{"n_layer": 13, "d_model": 256, "n_head": 4, "n_kv_head": 4, "head_dim": 64, "d_mlp": 1024, "vocab_size": 1512, "activation": "squared_relu", "norm": "rmsnorm", "norm_place": "pre", "norm_eps": 1e-05, "positions": "rope", "rope_base": 10000.0, "rope_fraction": 1.0, "qk_norm": true, "attn_scale": 0.17, "bias": "none", "tie_embeddings": false, "parallel_block": false, "extras": ["capped logits"], "init": "trunc", "init_std_qkv": 0.0189, "init_std_o": 0.00372, "init_std_up": 0.0189, "init_std_down": 0.00186, "optimizer": "muon_variant", "lr": 0.00891, "lr_mult_down": 2.0, "beta1": 0.9, "lr_head": 0.00891, "grad_clip": 1.0, "warmup_steps": 0, "schedule": "wsd", "decay_fraction": 0.74, "decay_shape": "cos", "final_lr_fraction": 0.0, "batch_tokens": 65536, "seq_len": 128, "doc_mask": true, "train_tokens": 276600000, "steps": 4221, "dataset": "wikipedia_en"}
MLP neurons of a small language model. Each row is named by its layer, matrix (up: input weights; down: output weights) and neuron, and shows model dimensions 32-159. Each number is 200 + 30 x the weight over its row's rms, rounded and kept within 0 to 999.
Before each neuron's rows, "fires after" lists the tokens most often just before its 100 highest values on Wikipedia text that the model never trained on. A number after a token or word is its count.

fires after: "," 21, " C" 18, " c" 10, " wh" 10
L4.up697,242,233,206,180,203,206,225,202,186,201,232,157,226,169,213,204,232,217,204,218,170,184,185,176,151,192,214,187,190,196,217,196,231,172,175,246,224,215,222,167,217,218,211,196,168,164,158,190,188,148,170,185,217,216,203,211,218,184,201,218,273,217,190,192,143,147,227,241,193,218,269,211,226,199,177,190,183,175,187,215,221,227,212,210,137,219,116,172,204,209,217,173,178,259,207,249,253,195,204,196,176,246,213,197,234,232,173,150,181,216,182,195,186,234,217,163,222,183,221,141,194,215,153,197,216,205,234,220
L4.down697,202,224,243,163,200,222,208,210,203,208,201,273,188,214,175,157,211,162,151,156,218,211,225,248,209,184,186,201,169,231,177,148,171,185,226,231,215,190,216,248,195,248,157,228,206,232,190,273,219,189,239,208,190,187,190,191,253,182,214,194,214,159,183,196,202,229,151,199,196,189,141,177,150,221,143,216,188,183,246,251,211,136,179,211,206,162,202,148,197,167,179,202,166,145,170,243,239,226,218,238,214,259,182,149,183,205,186,202,175,190,186,203,228,220,172,211,182,182,187,204,227,186,187,214,183,229,179,171

fires after: " M" 33, " m" 30, " l" 6, " me" 5, "el" 4
L5.up369,202,184,234,255,252,182,161,203,223,206,234,178,192,186,171,222,207,200,164,216,208,228,208,237,189,241,190,257,261,240,192,207,197,199,158,140,173,236,220,240,219,190,194,205,243,214,165,260,221,199,219,163,179,172,265,195,231,166,215,196,228,197,200,225,242,176,199,220,221,218,164,224,215,189,200,195,104,227,194,178,225,137,203,202,163,213,205,206,161,234,145,194,206,191,137,202,244,154,235,185,201,233,151,171,158,257,217,175,175,232,135,165,227,202,235,253,181,178,134,171,185,218,167,157,248,186,175,195
L5.down369,145,231,145,185,254,186,212,220,202,248,226,253,216,167,263,207,218,142,228,167,179,195,206,190,182,209,229,227,188,227,171,237,198,224,205,221,210,181,153,213,204,201,246,170,285,169,196,222,230,205,216,201,240,180,208,227,223,226,208,207,170,189,169,216,216,194,242,252,199,213,219,202,205,205,173,156,207,197,198,217,202,144,203,260,152,154,212,195,224,250,186,169,195,176,229,225,216,191,195,189,214,215,211,212,136,211,213,210,180,201,180,215,209,200,203,212,175,249,227,256,221,225,219,220,166,176,203,211

fires after: " C" 23, " c" 10, " Th" 9, "l" 8, " L" 7, " Fl" 5
L4.up125,166,151,274,233,254,239,164,206,249,194,196,196,170,198,162,133,191,225,179,180,185,208,182,203,240,175,185,153,257,253,167,163,179,215,230,172,210,223,253,208,177,180,123,222,209,202,185,192,185,142,199,207,184,145,234,191,256,209,211,214,197,192,205,204,249,160,150,200,173,177,207,204,208,233,170,186,241,199,172,207,173,171,222,203,271,268,198,195,149,205,189,215,212,160,172,241,162,183,155,208,202,226,191,211,172,168,193,217,191,248,145,219,188,192,244,152,222,154,181,218,201,236,192,183,159,200,274,181
L4.down125,151,227,274,208,226,239,188,189,118,215,224,198,218,180,208,215,167,180,145,220,184,233,202,181,193,208,137,182,162,194,152,206,191,184,231,212,213,224,226,173,148,223,240,207,225,224,179,195,174,148,204,201,117,189,190,219,222,217,194,239,187,241,241,200,193,178,169,244,209,176,247,190,252,246,202,156,265,197,189,136,194,162,180,174,174,139,141,221,183,243,181,216,170,216,195,173,133,181,200,198,211,223,180,256,140,166,173,216,178,230,191,196,238,203,189,224,186,218,178,228,159,204,157,193,215,199,172,216

fires after: " M" 37, " m" 10, "m" 8, " R" 5, "ep" 4, " C" 4
L5.up877,198,210,206,227,240,160,205,204,138,227,258,226,216,189,216,173,220,246,160,191,257,167,188,230,185,205,174,180,204,230,232,170,205,196,144,183,167,225,216,248,221,241,196,183,198,228,247,261,202,215,210,228,220,194,217,204,258,217,190,201,189,193,178,191,172,189,204,251,202,218,172,165,197,203,264,146,192,227,213,234,193,129,238,213,173,192,229,194,234,209,223,228,190,191,183,130,256,201,246,179,148,243,183,191,236,213,162,212,189,173,199,192,159,211,222,204,174,183,138,220,202,181,211,253,175,177,190,190
L5.down877,177,208,157,186,175,228,247,138,168,228,254,217,170,222,185,229,224,172,194,170,179,167,149,189,206,221,179,211,247,205,153,186,166,213,241,193,180,225,151,210,242,196,208,173,216,249,216,254,213,211,246,233,219,237,180,135,230,191,205,224,216,174,195,267,250,177,249,162,154,234,233,235,193,238,164,164,167,169,191,197,206,247,206,165,221,175,147,249,219,219,230,214,246,210,208,191,234,243,191,200,208,240,221,184,213,200,179,161,249,176,178,267,213,232,268,189,203,205,154,181,237,177,169,189,200,226,235,250

fires after: " L" 14, " F" 14, " l" 9, "p" 7, " Ch" 5, " T" 5
L7.up955,181,190,160,187,227,230,207,221,219,229,245,225,255,178,196,208,159,182,205,248,202,224,152,192,166,181,225,195,230,200,252,171,197,181,183,142,225,160,222,220,224,217,184,167,169,168,226,233,242,145,207,218,165,201,227,197,230,191,193,217,214,233,190,198,200,188,152,221,214,213,167,278,218,226,162,185,245,137,262,220,221,211,125,199,207,160,232,176,194,174,134,218,212,172,164,224,179,200,213,261,202,192,177,130,145,193,191,201,220,228,245,180,161,270,158,229,170,175,196,229,182,188,180,178,230,211,236,247
L7.down955,127,239,173,228,221,205,226,207,164,191,174,228,176,139,178,193,242,224,243,221,218,174,228,169,210,217,217,209,149,194,202,168,210,245,173,206,198,200,197,210,161,242,185,198,205,207,271,168,177,244,254,214,203,188,234,227,169,230,164,146,248,219,224,234,155,202,213,202,157,227,295,209,223,182,194,210,200,198,225,175,192,156,124,195,182,232,215,242,173,197,183,227,245,189,197,212,165,183,208,174,218,167,146,209,174,231,213,192,143,133,200,219,205,201,237,239,157,192,198,219,215,194,204,261,149,200,199,196

fires after: " M" 16, " S" 15, " c" 14, " C" 10
L2.up551,194,193,209,197,150,199,191,240,208,252,239,234,142,157,196,191,216,209,147,191,186,174,228,155,102,201,242,180,204,205,211,201,202,216,211,245,214,195,179,208,230,214,200,186,177,171,153,212,165,206,194,185,235,189,231,258,201,150,242,203,234,167,197,157,202,164,160,202,231,163,249,232,206,229,227,204,189,196,168,223,188,186,181,164,184,233,215,212,193,224,207,162,203,231,233,224,179,214,182,225,195,301,207,158,264,178,224,229,175,169,211,218,231,148,201,217,238,192,261,188,260,216,236,271,241,175,224,145
L2.down551,178,231,178,157,225,182,206,204,195,199,166,228,193,220,202,185,133,196,215,235,148,194,164,220,215,194,199,222,214,224,289,232,194,236,143,256,277,171,114,184,203,209,195,150,181,277,168,168,196,127,240,176,153,216,251,239,227,183,243,179,188,219,204,185,221,175,200,222,214,204,247,230,179,163,201,219,208,189,150,220,211,195,172,171,151,195,202,195,214,231,190,172,156,178,229,197,145,240,192,180,223,196,172,205,186,210,154,232,216,175,180,187,215,184,211,206,170,185,159,179,242,149,157,201,219,180,151,205

fires after: " |" 21, "T" 13, "C" 10, "6" 7, " D" 6, "2" 5
L10.up738,260,192,211,165,217,229,222,197,248,157,192,201,227,227,208,216,181,245,176,161,178,226,192,154,187,198,221,202,193,225,179,192,224,213,161,243,206,178,226,157,202,286,189,135,211,198,189,198,246,141,192,229,260,183,187,187,193,226,240,217,190,228,245,177,238,188,215,186,246,238,232,188,246,188,230,196,199,181,239,212,180,239,216,193,176,184,188,219,169,248,213,187,179,207,189,172,262,216,216,142,192,180,195,196,190,176,184,238,220,236,154,195,214,175,191,213,249,230,187,273,183,187,205,183,230,197,231,215
L10.down738,199,186,242,208,209,198,174,222,216,179,215,215,240,208,217,222,197,183,188,256,139,173,241,225,235,217,201,157,185,203,255,211,186,234,190,198,194,154,185,178,146,189,187,230,221,175,209,163,209,203,164,210,249,190,197,175,156,234,196,217,203,225,190,199,165,234,230,225,191,218,137,164,183,160,165,173,184,207,262,250,196,230,189,143,258,213,208,226,211,213,241,185,229,211,172,227,170,253,190,224,205,197,297,192,183,206,158,221,214,228,183,153,183,177,165,237,233,210,241,224,177,212,121,197,199,186,197,178

fires after: " P" 17, " G" 14, "C" 8, " |" 8, " I" 6, " S" 6
L4.up355,174,248,222,227,150,241,199,206,168,200,141,235,214,245,171,235,223,183,223,193,161,172,195,215,203,146,178,189,199,225,115,194,208,194,225,211,175,189,205,213,292,183,192,226,193,176,209,234,252,162,217,180,206,156,225,175,196,163,207,176,192,179,173,174,197,186,202,191,217,187,249,255,205,241,250,220,225,204,201,214,201,217,205,247,229,237,226,204,254,173,172,150,196,249,188,243,195,154,190,202,180,194,224,196,183,290,159,220,208,216,145,167,222,187,210,149,162,217,190,211,173,209,229,220,212,228,238,227
L4.down355,229,244,200,201,165,197,215,221,153,258,166,144,170,248,188,260,180,167,227,221,162,202,181,174,204,194,155,169,205,204,170,160,143,235,198,174,220,192,177,184,253,185,190,206,191,193,239,189,193,205,143,202,210,226,226,185,181,197,231,212,145,204,147,202,202,203,191,249,162,166,184,159,203,192,192,182,235,168,129,204,190,198,148,189,188,206,167,204,159,222,152,235,126,188,231,231,188,229,207,202,179,197,203,181,257,178,213,215,151,185,175,195,176,182,229,186,183,223,287,204,194,200,167,203,166,213,218,203

fires after: " le" 14, " k" 14, " sh" 7, " St" 7, " Le" 6, " st" 6
L2.up664,229,197,223,225,228,198,277,267,198,208,204,214,264,202,154,210,277,191,223,190,229,185,181,254,211,184,172,198,220,231,159,162,205,254,232,221,142,219,197,228,173,204,217,231,210,191,188,203,232,188,245,164,189,190,212,207,164,198,262,212,242,140,202,216,248,247,216,189,224,234,234,233,197,180,156,159,155,174,217,223,227,171,193,215,221,178,226,195,149,138,212,198,192,192,251,206,182,204,179,194,222,188,195,202,181,172,177,182,234,212,224,176,187,246,246,228,223,231,235,232,195,206,213,179,233,162,180,177
L2.down664,162,152,217,202,193,226,255,222,211,212,193,197,296,184,217,269,180,245,192,146,237,186,187,210,223,252,208,173,189,218,182,238,209,183,206,223,188,206,156,132,201,168,217,172,203,232,177,254,154,189,178,215,251,185,161,177,191,252,174,200,191,169,229,207,172,195,190,174,224,207,194,251,193,148,174,206,162,177,244,213,164,187,223,235,221,203,234,185,208,150,151,239,223,202,181,251,227,194,225,218,220,193,210,180,179,163,179,183,174,190,220,193,172,205,231,197,204,229,181,249,228,166,204,233,159,197,184,190

fires after: " L" 19, " l" 14, " con" 10, " D" 6, "l" 5, " F" 4
L2.up444,164,215,224,238,193,183,199,220,212,242,214,204,159,196,174,223,184,214,207,160,169,192,149,185,171,155,171,211,231,192,160,195,202,217,200,177,254,167,228,249,201,204,203,224,235,194,225,160,217,141,146,172,237,229,222,222,201,188,196,208,233,190,226,196,227,145,158,220,209,143,176,259,234,183,205,137,233,232,155,180,144,152,206,204,212,216,167,251,236,207,179,160,166,251,203,188,148,163,178,258,228,233,245,175,145,223,175,189,186,193,214,187,191,216,218,229,230,167,188,237,179,185,191,174,189,225,214,218
L2.down444,245,177,197,197,215,213,146,213,165,224,206,270,177,230,217,203,199,169,195,169,176,191,209,228,239,223,124,193,207,184,185,205,199,185,213,236,217,214,178,144,155,270,215,189,220,250,256,236,175,219,217,239,214,211,217,236,183,242,163,203,194,174,159,227,191,185,192,214,252,169,214,185,168,264,125,207,221,164,162,184,206,201,284,225,198,200,181,244,168,221,215,230,180,220,220,153,177,161,198,236,165,213,222,186,156,142,262,180,236,211,175,230,123,202,254,220,202,254,216,178,230,192,179,176,215,183,220,171

fires after: " c" 36, " C" 14, "7" 8, " M" 7, "8" 6, "′" 4
L2.up95,191,220,219,172,225,234,177,249,213,171,196,200,163,223,179,206,226,200,177,210,186,162,193,207,176,160,191,199,173,204,179,215,216,157,172,192,257,265,192,217,193,141,203,200,179,187,191,216,161,209,190,212,239,192,219,169,232,232,194,181,212,228,200,240,165,174,243,202,179,233,196,181,158,216,177,171,180,231,206,224,194,198,151,119,153,189,226,154,182,155,223,213,175,270,186,259,211,172,186,264,214,258,173,135,229,202,172,289,113,217,168,151,163,195,235,171,180,222,187,173,181,262,221,204,227,222,191,138
L2.down95,149,189,218,205,186,173,165,182,185,175,180,187,217,184,190,233,179,205,139,215,250,193,240,195,226,172,194,213,178,190,224,195,182,200,197,180,176,189,184,140,162,300,190,184,162,174,169,186,165,260,226,203,202,243,178,239,194,199,254,174,165,230,166,207,224,210,189,205,238,238,216,187,191,158,164,246,219,240,183,231,213,200,175,197,168,236,203,188,250,162,194,168,256,231,177,267,219,233,209,236,212,199,212,243,189,202,189,191,129,180,174,161,243,171,201,222,228,223,216,201,140,199,216,181,188,229,214,204

fires after: " st" 38, " b" 20, " St" 13, " r" 4, " v" 4
L2.up266,241,185,214,216,169,213,191,173,234,214,159,209,257,197,185,178,244,210,219,229,214,213,181,201,135,194,209,199,208,208,175,148,204,206,204,232,223,231,218,164,185,228,187,229,242,234,230,162,211,211,207,164,242,226,195,215,194,264,168,232,215,168,188,197,175,217,205,229,225,227,234,233,188,179,228,140,172,196,250,169,184,185,160,228,154,247,209,225,137,216,230,162,189,242,194,248,199,202,184,164,254,173,214,209,183,178,238,153,248,228,201,245,201,215,159,206,215,204,199,249,164,134,186,225,201,218,175,223
L2.down266,227,150,223,201,189,217,232,248,189,202,144,211,216,195,193,149,233,224,176,187,172,244,123,173,238,227,215,166,168,228,161,190,153,224,186,187,256,242,146,201,206,163,185,241,206,229,204,207,231,226,222,181,139,205,200,171,188,223,208,168,177,198,219,165,183,189,235,186,193,202,184,211,212,187,192,184,165,201,208,192,170,154,201,289,189,150,200,197,200,194,135,199,239,219,207,119,160,151,169,243,156,209,217,260,162,174,190,197,198,185,260,227,179,201,246,172,213,190,190,191,211,198,217,202,276,192,199,190

fires after: "v" 14, " inv" 11, " p" 11, "p" 9, " P" 8, " app" 8
L5.up741,163,211,159,218,248,197,251,153,208,262,145,132,197,243,175,221,178,240,232,186,228,192,188,163,219,237,179,175,217,201,205,166,186,207,198,167,248,206,208,201,186,230,247,195,229,154,155,139,246,170,164,197,158,198,185,247,232,224,223,198,226,195,241,201,178,189,180,230,236,126,157,194,189,188,221,269,188,238,193,160,192,188,167,175,184,237,243,207,221,161,175,259,208,169,248,191,182,163,207,183,259,278,198,237,207,236,251,216,158,149,188,167,163,236,205,196,173,219,236,252,188,206,193,241,180,258,191,229
L5.down741,227,216,180,219,252,208,143,170,225,194,247,210,195,234,220,172,181,145,230,206,238,193,111,192,186,173,181,230,160,181,190,174,141,207,164,199,241,210,202,189,238,205,184,172,222,134,225,202,177,194,199,241,126,213,248,178,187,206,187,208,216,229,215,168,198,213,218,258,255,191,168,237,208,199,133,205,203,212,218,166,202,209,173,187,213,227,191,191,211,192,175,220,135,171,176,224,233,192,210,205,188,168,154,222,188,227,183,197,183,236,155,259,207,232,171,177,218,198,220,169,223,169,214,189,174,209,180,204

fires after: " P" 32, " p" 17, " F" 5, " V" 5, " N" 4, " f" 4
L5.up981,224,213,153,207,179,160,185,219,246,145,196,183,204,242,207,147,259,228,214,211,231,207,190,180,175,220,218,203,215,184,185,192,226,170,105,178,232,251,231,264,183,227,176,214,227,161,229,178,142,158,230,189,188,207,212,203,178,202,187,259,177,130,204,203,192,188,181,176,261,167,177,249,199,211,234,233,211,174,200,193,202,201,204,190,226,229,174,192,162,245,187,199,141,180,193,165,213,208,185,196,186,293,173,197,193,216,172,241,233,225,192,181,175,226,159,209,209,125,207,183,196,177,195,176,169,259,194,167
L5.down981,179,220,220,169,193,188,205,166,189,139,218,270,182,173,239,168,244,196,217,241,228,218,213,187,188,191,184,234,158,195,179,181,221,178,179,230,214,252,203,167,176,253,144,169,156,183,206,186,183,172,265,176,170,226,232,164,233,263,251,210,228,186,236,205,186,159,246,213,228,171,185,205,179,179,198,162,214,170,200,220,208,221,164,219,137,213,197,263,193,178,229,191,157,206,175,190,195,194,193,175,146,164,191,164,179,193,187,182,217,160,190,204,185,263,236,142,211,172,142,221,200,220,156,245,214,226,219,252

fires after: " r" 17, " G" 14, "k" 12, " f" 11, ")\n" 7
L2.up224,220,213,191,171,195,186,192,174,181,169,214,236,199,214,184,188,213,181,204,202,178,227,222,225,145,183,178,202,240,210,185,221,179,228,219,247,181,223,234,145,207,150,192,276,190,169,214,191,213,189,161,203,186,210,185,252,244,243,172,203,227,163,195,190,184,230,218,207,265,208,179,249,197,194,193,192,159,226,221,208,179,141,185,184,230,175,211,178,204,180,220,239,150,166,121,220,184,121,184,233,164,236,163,204,174,167,213,246,168,182,206,179,238,163,186,167,187,182,200,256,170,211,211,216,186,209,165,229
L2.down224,208,244,212,168,145,266,177,209,206,228,199,231,210,231,184,191,183,172,232,189,204,219,247,137,223,187,214,206,126,225,215,202,257,231,193,212,180,157,247,192,181,188,190,165,148,216,168,196,177,182,181,174,188,243,209,235,232,220,181,241,190,137,212,159,202,181,212,159,201,215,126,218,154,206,190,188,161,200,288,211,222,236,187,155,225,221,251,204,240,133,169,181,189,186,175,187,165,168,179,201,173,274,242,210,188,208,202,178,201,218,248,185,206,219,210,209,246,234,153,211,162,226,204,203,215,189,200,166

fires after: " L" 16, " St" 14, " C" 12, "c" 8, "g" 4, " st" 4
L4.up381,199,177,221,184,177,251,162,188,189,210,178,142,167,151,179,195,216,179,199,236,173,234,155,221,210,143,220,150,207,213,203,177,216,186,175,223,253,220,216,239,145,216,216,227,238,193,241,190,217,250,184,201,254,197,151,208,198,203,202,261,194,156,199,201,214,227,202,189,226,193,208,211,211,261,234,224,165,164,225,202,209,146,186,203,189,225,176,235,223,223,225,206,193,213,196,188,216,252,135,213,257,237,153,221,242,179,195,177,243,227,238,189,213,204,163,187,261,165,226,190,221,198,207,237,202,239,224,187
L4.down381,191,171,161,220,236,203,226,188,214,212,191,163,227,225,210,254,241,183,220,185,184,168,171,145,201,240,251,238,218,147,184,226,247,198,240,221,181,175,176,171,177,212,140,246,183,181,195,185,227,227,222,223,173,165,191,169,238,186,172,211,208,187,220,211,198,210,228,160,187,204,243,219,222,213,189,194,185,181,177,263,203,174,246,179,168,194,216,185,173,209,199,204,216,207,237,211,171,187,253,179,196,119,194,182,196,224,210,125,173,181,167,261,183,189,154,203,159,230,178,157,213,165,176,226,195,170,193,150

fires after: " B" 20, "B" 11, " G" 10, " M" 9, "k" 9, "°" 7
L4.up851,212,198,208,240,149,221,198,197,138,228,174,188,216,222,157,206,238,192,170,186,220,225,177,204,178,228,156,253,204,209,193,202,167,247,233,225,184,199,208,131,180,183,199,238,230,121,191,229,148,224,153,199,182,188,208,193,199,238,196,183,208,202,214,227,222,221,187,170,152,203,175,216,174,129,191,201,191,245,183,175,150,219,220,240,179,182,181,224,145,212,205,213,179,254,193,204,177,193,183,128,194,225,148,229,230,223,242,193,146,177,157,171,226,182,181,237,217,210,187,274,192,211,215,169,213,136,180,197
L4.down851,113,213,204,201,145,175,172,189,187,189,206,250,210,178,179,178,163,194,223,146,231,170,217,204,240,233,200,187,205,190,224,224,254,241,208,209,208,213,243,176,217,189,236,205,222,210,184,240,176,219,144,220,194,148,211,237,160,220,173,207,210,190,234,207,174,194,221,202,216,231,153,208,204,177,179,223,215,237,265,232,140,167,233,215,255,175,166,241,156,180,166,153,172,207,216,217,278,183,178,230,203,235,152,220,243,219,187,234,219,178,181,220,228,194,163,145,145,189,200,227,210,193,201,201,172,172,168,188

fires after: " " 31, " |" 25, " ra" 9, " (" 6, "1" 4, "2" 4
L2.up1001,247,189,220,195,141,208,249,197,298,163,201,222,222,198,219,246,217,262,178,191,232,135,190,161,249,213,186,186,220,166,148,166,163,190,217,180,183,159,166,167,190,208,199,160,241,195,218,233,179,203,183,196,224,178,123,214,176,226,191,207,213,140,180,254,175,191,194,232,223,232,204,163,243,230,186,202,243,195,215,164,204,197,176,181,175,167,233,199,190,165,151,226,169,216,205,208,223,193,224,206,231,217,198,242,210,229,185,180,196,202,208,195,216,196,181,189,219,196,187,236,247,218,144,231,214,225,175,226
L2.down1001,219,172,256,195,165,225,196,199,233,208,210,205,191,209,251,197,244,208,185,197,181,165,213,203,236,167,179,221,194,247,189,198,181,243,145,196,201,166,210,150,219,246,227,225,175,220,220,191,230,171,219,171,230,198,188,173,212,205,209,235,234,255,231,235,144,181,186,148,136,219,192,133,163,180,164,192,202,163,208,221,181,197,193,207,222,176,227,191,253,164,189,242,222,228,141,189,258,200,151,215,254,188,222,242,168,227,178,190,207,201,196,163,233,192,187,207,171,238,209,192,148,249,202,154,231,178,186,177

fires after: " L" 29, "L" 12, " l" 12, " Le" 10, " le" 8, "u" 5
L2.up900,207,182,190,215,234,193,237,229,171,246,247,166,227,175,117,220,165,210,194,182,202,192,231,175,195,205,128,216,231,214,233,205,189,209,221,153,208,197,255,237,252,182,173,205,199,173,204,239,214,169,208,207,216,195,226,195,182,212,237,156,194,249,219,195,226,201,259,235,208,170,228,302,210,194,195,194,205,214,277,192,202,189,190,175,220,184,227,203,168,178,218,225,201,169,214,147,196,225,252,211,229,206,270,187,179,161,193,200,231,264,192,221,188,190,151,186,215,206,218,249,184,197,152,197,190,188,163,175
L2.down900,154,214,222,164,148,185,204,186,224,254,173,204,148,209,177,224,155,178,190,147,224,225,190,191,177,185,192,199,164,165,200,200,175,207,172,192,219,208,194,200,165,169,199,224,175,228,136,177,243,198,184,189,195,198,235,188,140,238,181,205,207,182,264,150,197,181,211,188,178,207,206,210,153,188,147,178,247,192,177,221,193,164,245,211,201,186,202,202,230,158,202,182,182,261,220,253,192,145,248,155,221,137,215,220,176,158,226,193,205,173,202,182,163,259,191,245,236,194,260,208,250,212,193,170,234,207,185,190

fires after: "P" 20, " app" 20, " int" 11, "p" 8, "ic" 8, " inv" 7
L4.up810,178,221,183,254,216,185,198,179,225,173,184,191,204,231,219,184,188,177,222,277,169,188,168,215,192,171,206,151,190,173,222,213,211,233,214,213,170,193,286,205,197,213,217,202,230,187,158,204,231,159,218,183,198,226,129,166,178,169,221,142,187,217,213,249,201,177,174,176,236,142,180,211,204,228,267,182,227,195,184,170,221,187,184,216,212,229,234,176,192,188,148,226,189,187,209,167,190,152,237,164,267,182,196,240,211,178,169,165,200,225,216,173,162,239,211,238,197,181,225,214,150,213,164,200,167,231,218,178
L4.down810,166,206,232,199,219,225,182,210,270,250,186,215,238,162,200,259,215,163,224,170,228,198,158,250,205,170,208,223,232,194,250,258,197,197,280,216,230,163,174,210,179,257,201,195,194,137,238,211,199,177,207,167,195,271,163,267,173,188,242,70,141,194,184,185,204,198,201,182,171,137,228,209,196,178,198,179,235,235,187,242,166,239,206,237,221,183,257,204,195,173,224,175,203,192,218,201,153,220,176,181,213,269,212,183,204,202,158,177,220,235,195,181,200,206,237,210,242,173,142,202,167,227,192,208,176,200,215,215

fires after: " Ch" 13, " I" 10, " G" 10, "ec" 9, " s" 7, "im" 6
L4.up537,215,225,250,200,183,172,210,214,149,210,198,226,191,255,149,195,236,213,221,222,151,202,146,156,216,157,177,206,194,261,243,227,224,236,207,265,177,239,239,196,188,169,197,169,152,192,195,256,176,144,237,217,221,161,202,175,196,203,160,243,201,230,160,143,223,174,222,206,217,218,187,259,204,254,211,264,187,172,173,200,219,193,212,156,164,219,153,167,204,204,206,205,173,214,179,173,200,178,203,137,197,194,234,186,244,243,180,200,130,237,274,181,201,212,262,185,193,203,185,270,186,215,201,191,160,200,179,212
L4.down537,129,219,263,171,234,202,186,222,192,176,277,245,162,254,245,197,240,133,211,228,164,245,229,242,173,174,187,192,248,211,232,181,159,197,194,223,215,183,191,134,205,221,238,194,247,218,217,210,211,167,199,180,218,220,205,216,167,253,211,124,217,189,214,231,230,175,153,157,235,192,197,195,227,215,219,192,221,179,194,222,223,210,165,217,193,188,195,168,175,224,190,203,214,206,234,210,176,176,196,202,212,122,194,183,228,229,160,236,166,214,203,173,193,201,238,139,217,256,246,235,239,169,209,212,214,191,198,249

fires after: " pro" 35, " F" 14, " f" 9, " Pro" 5, "F" 4
L5.up424,201,145,217,191,166,197,175,185,219,204,194,180,225,212,191,170,197,199,236,168,204,204,166,239,167,261,180,185,235,238,200,151,217,216,194,179,202,245,206,218,198,200,218,207,158,215,236,179,214,238,228,214,259,205,135,204,191,174,200,217,146,145,238,201,160,223,194,199,269,141,227,186,204,235,230,252,192,187,201,163,199,164,181,179,200,212,195,176,163,180,208,177,190,227,206,185,174,230,166,191,210,201,191,213,216,235,215,165,174,209,226,176,162,178,133,289,208,199,160,227,177,205,215,228,218,264,178,191
L5.down424,181,211,196,219,182,176,162,239,179,179,174,216,241,198,137,227,131,178,192,174,218,208,144,253,196,215,216,160,217,218,211,250,210,225,183,144,200,218,177,213,222,221,220,163,179,160,201,210,185,212,210,194,156,164,222,185,257,141,226,267,168,203,197,212,214,241,191,208,241,163,213,202,159,194,223,196,186,229,176,183,201,201,225,229,203,175,195,206,162,171,233,193,227,202,288,190,167,184,219,208,175,165,168,202,138,220,245,262,159,226,200,149,212,215,230,195,161,177,195,179,159,225,206,235,196,185,205,182

fires after: " c" 13, " o" 12, " C" 10, "ou" 9, "a" 5, " A" 5
L5.up258,194,207,249,204,259,208,222,202,215,140,174,218,195,247,168,212,209,215,241,203,132,201,129,190,164,146,215,169,201,212,246,156,155,139,194,232,224,191,168,141,243,174,206,219,171,162,195,220,206,273,183,188,209,213,208,213,217,234,211,217,217,207,215,157,223,206,234,197,227,208,200,176,176,212,184,208,212,184,241,207,200,274,214,204,148,216,208,153,198,191,278,201,189,234,206,224,137,195,224,190,208,272,193,215,195,185,210,189,234,191,216,215,220,211,216,215,238,236,206,153,198,231,127,207,185,168,247,181
L5.down258,192,215,203,237,167,235,203,188,227,234,182,212,214,225,241,182,301,190,185,199,188,168,226,167,228,150,195,196,200,198,147,154,225,152,202,187,187,197,176,178,181,197,150,227,251,220,178,194,188,192,270,201,161,159,217,240,214,161,191,211,216,164,192,217,202,180,262,252,209,188,205,194,179,211,193,206,226,172,194,147,212,214,146,170,184,180,237,217,172,181,253,195,233,167,209,186,208,212,186,202,189,221,251,219,204,152,209,180,202,211,201,212,227,247,231,218,126,263,166,124,193,160,177,226,236,215,242,191

fires after: " sm" 18, "le" 11, "ar" 9, "ific" 8, "arg" 7
L2.up523,201,197,159,237,163,233,164,212,198,251,177,176,214,176,217,238,231,179,216,242,232,227,203,152,208,178,176,162,183,169,206,167,189,212,206,214,188,215,169,217,216,205,216,162,247,245,207,211,147,227,234,199,224,132,134,250,249,155,213,224,199,162,178,158,232,178,236,145,239,198,216,214,164,224,223,190,132,250,184,212,195,217,209,176,230,154,202,220,232,203,207,261,244,219,200,160,217,183,179,218,220,202,172,159,190,187,152,174,193,186,245,166,150,196,196,180,276,202,162,220,215,246,247,183,209,174,232,169
L2.down523,218,179,216,140,149,192,145,201,198,194,188,223,194,205,242,202,238,147,245,238,210,200,205,200,229,249,201,224,231,219,217,138,242,196,181,162,176,202,163,171,218,223,205,209,207,243,232,278,247,201,186,247,186,226,231,130,201,218,235,161,163,268,225,195,223,198,209,211,149,229,225,163,212,256,170,197,200,217,182,249,269,209,203,278,186,191,190,196,199,185,233,208,242,192,264,220,223,150,177,185,185,219,211,226,186,186,185,201,215,216,236,207,195,261,227,250,179,148,233,214,233,228,207,145,202,187,177,207

fires after: " m" 26, ".\n\n" 23, " M" 11, ")\n" 11, "\n" 5
L2.up122,193,202,230,186,184,249,201,210,168,214,253,178,196,130,191,222,224,196,202,237,210,169,174,183,221,189,145,180,216,204,189,190,212,230,193,242,160,206,193,231,230,201,174,154,214,181,173,202,212,231,183,203,192,174,225,164,181,164,189,208,182,233,188,230,169,219,165,257,193,183,206,155,180,207,211,205,157,218,274,178,264,139,220,180,229,216,247,217,214,264,261,177,173,188,97,176,206,231,153,172,161,198,188,145,168,249,170,185,207,214,138,194,222,183,273,216,159,169,180,237,199,212,207,195,203,169,182,174
L2.down122,180,176,212,156,205,249,172,202,208,232,205,205,198,205,216,194,179,169,215,106,172,233,204,188,188,216,208,169,203,232,213,145,208,160,157,242,180,192,155,152,236,166,185,139,226,142,218,219,218,190,209,195,180,196,187,165,153,229,177,181,170,209,204,202,194,201,189,237,179,198,197,177,218,179,215,223,188,176,211,204,173,245,188,264,215,207,187,187,226,176,182,222,227,191,241,186,168,177,127,175,206,231,196,201,171,222,262,236,158,240,185,230,174,222,224,210,171,146,151,222,211,235,235,137,163,219,180,161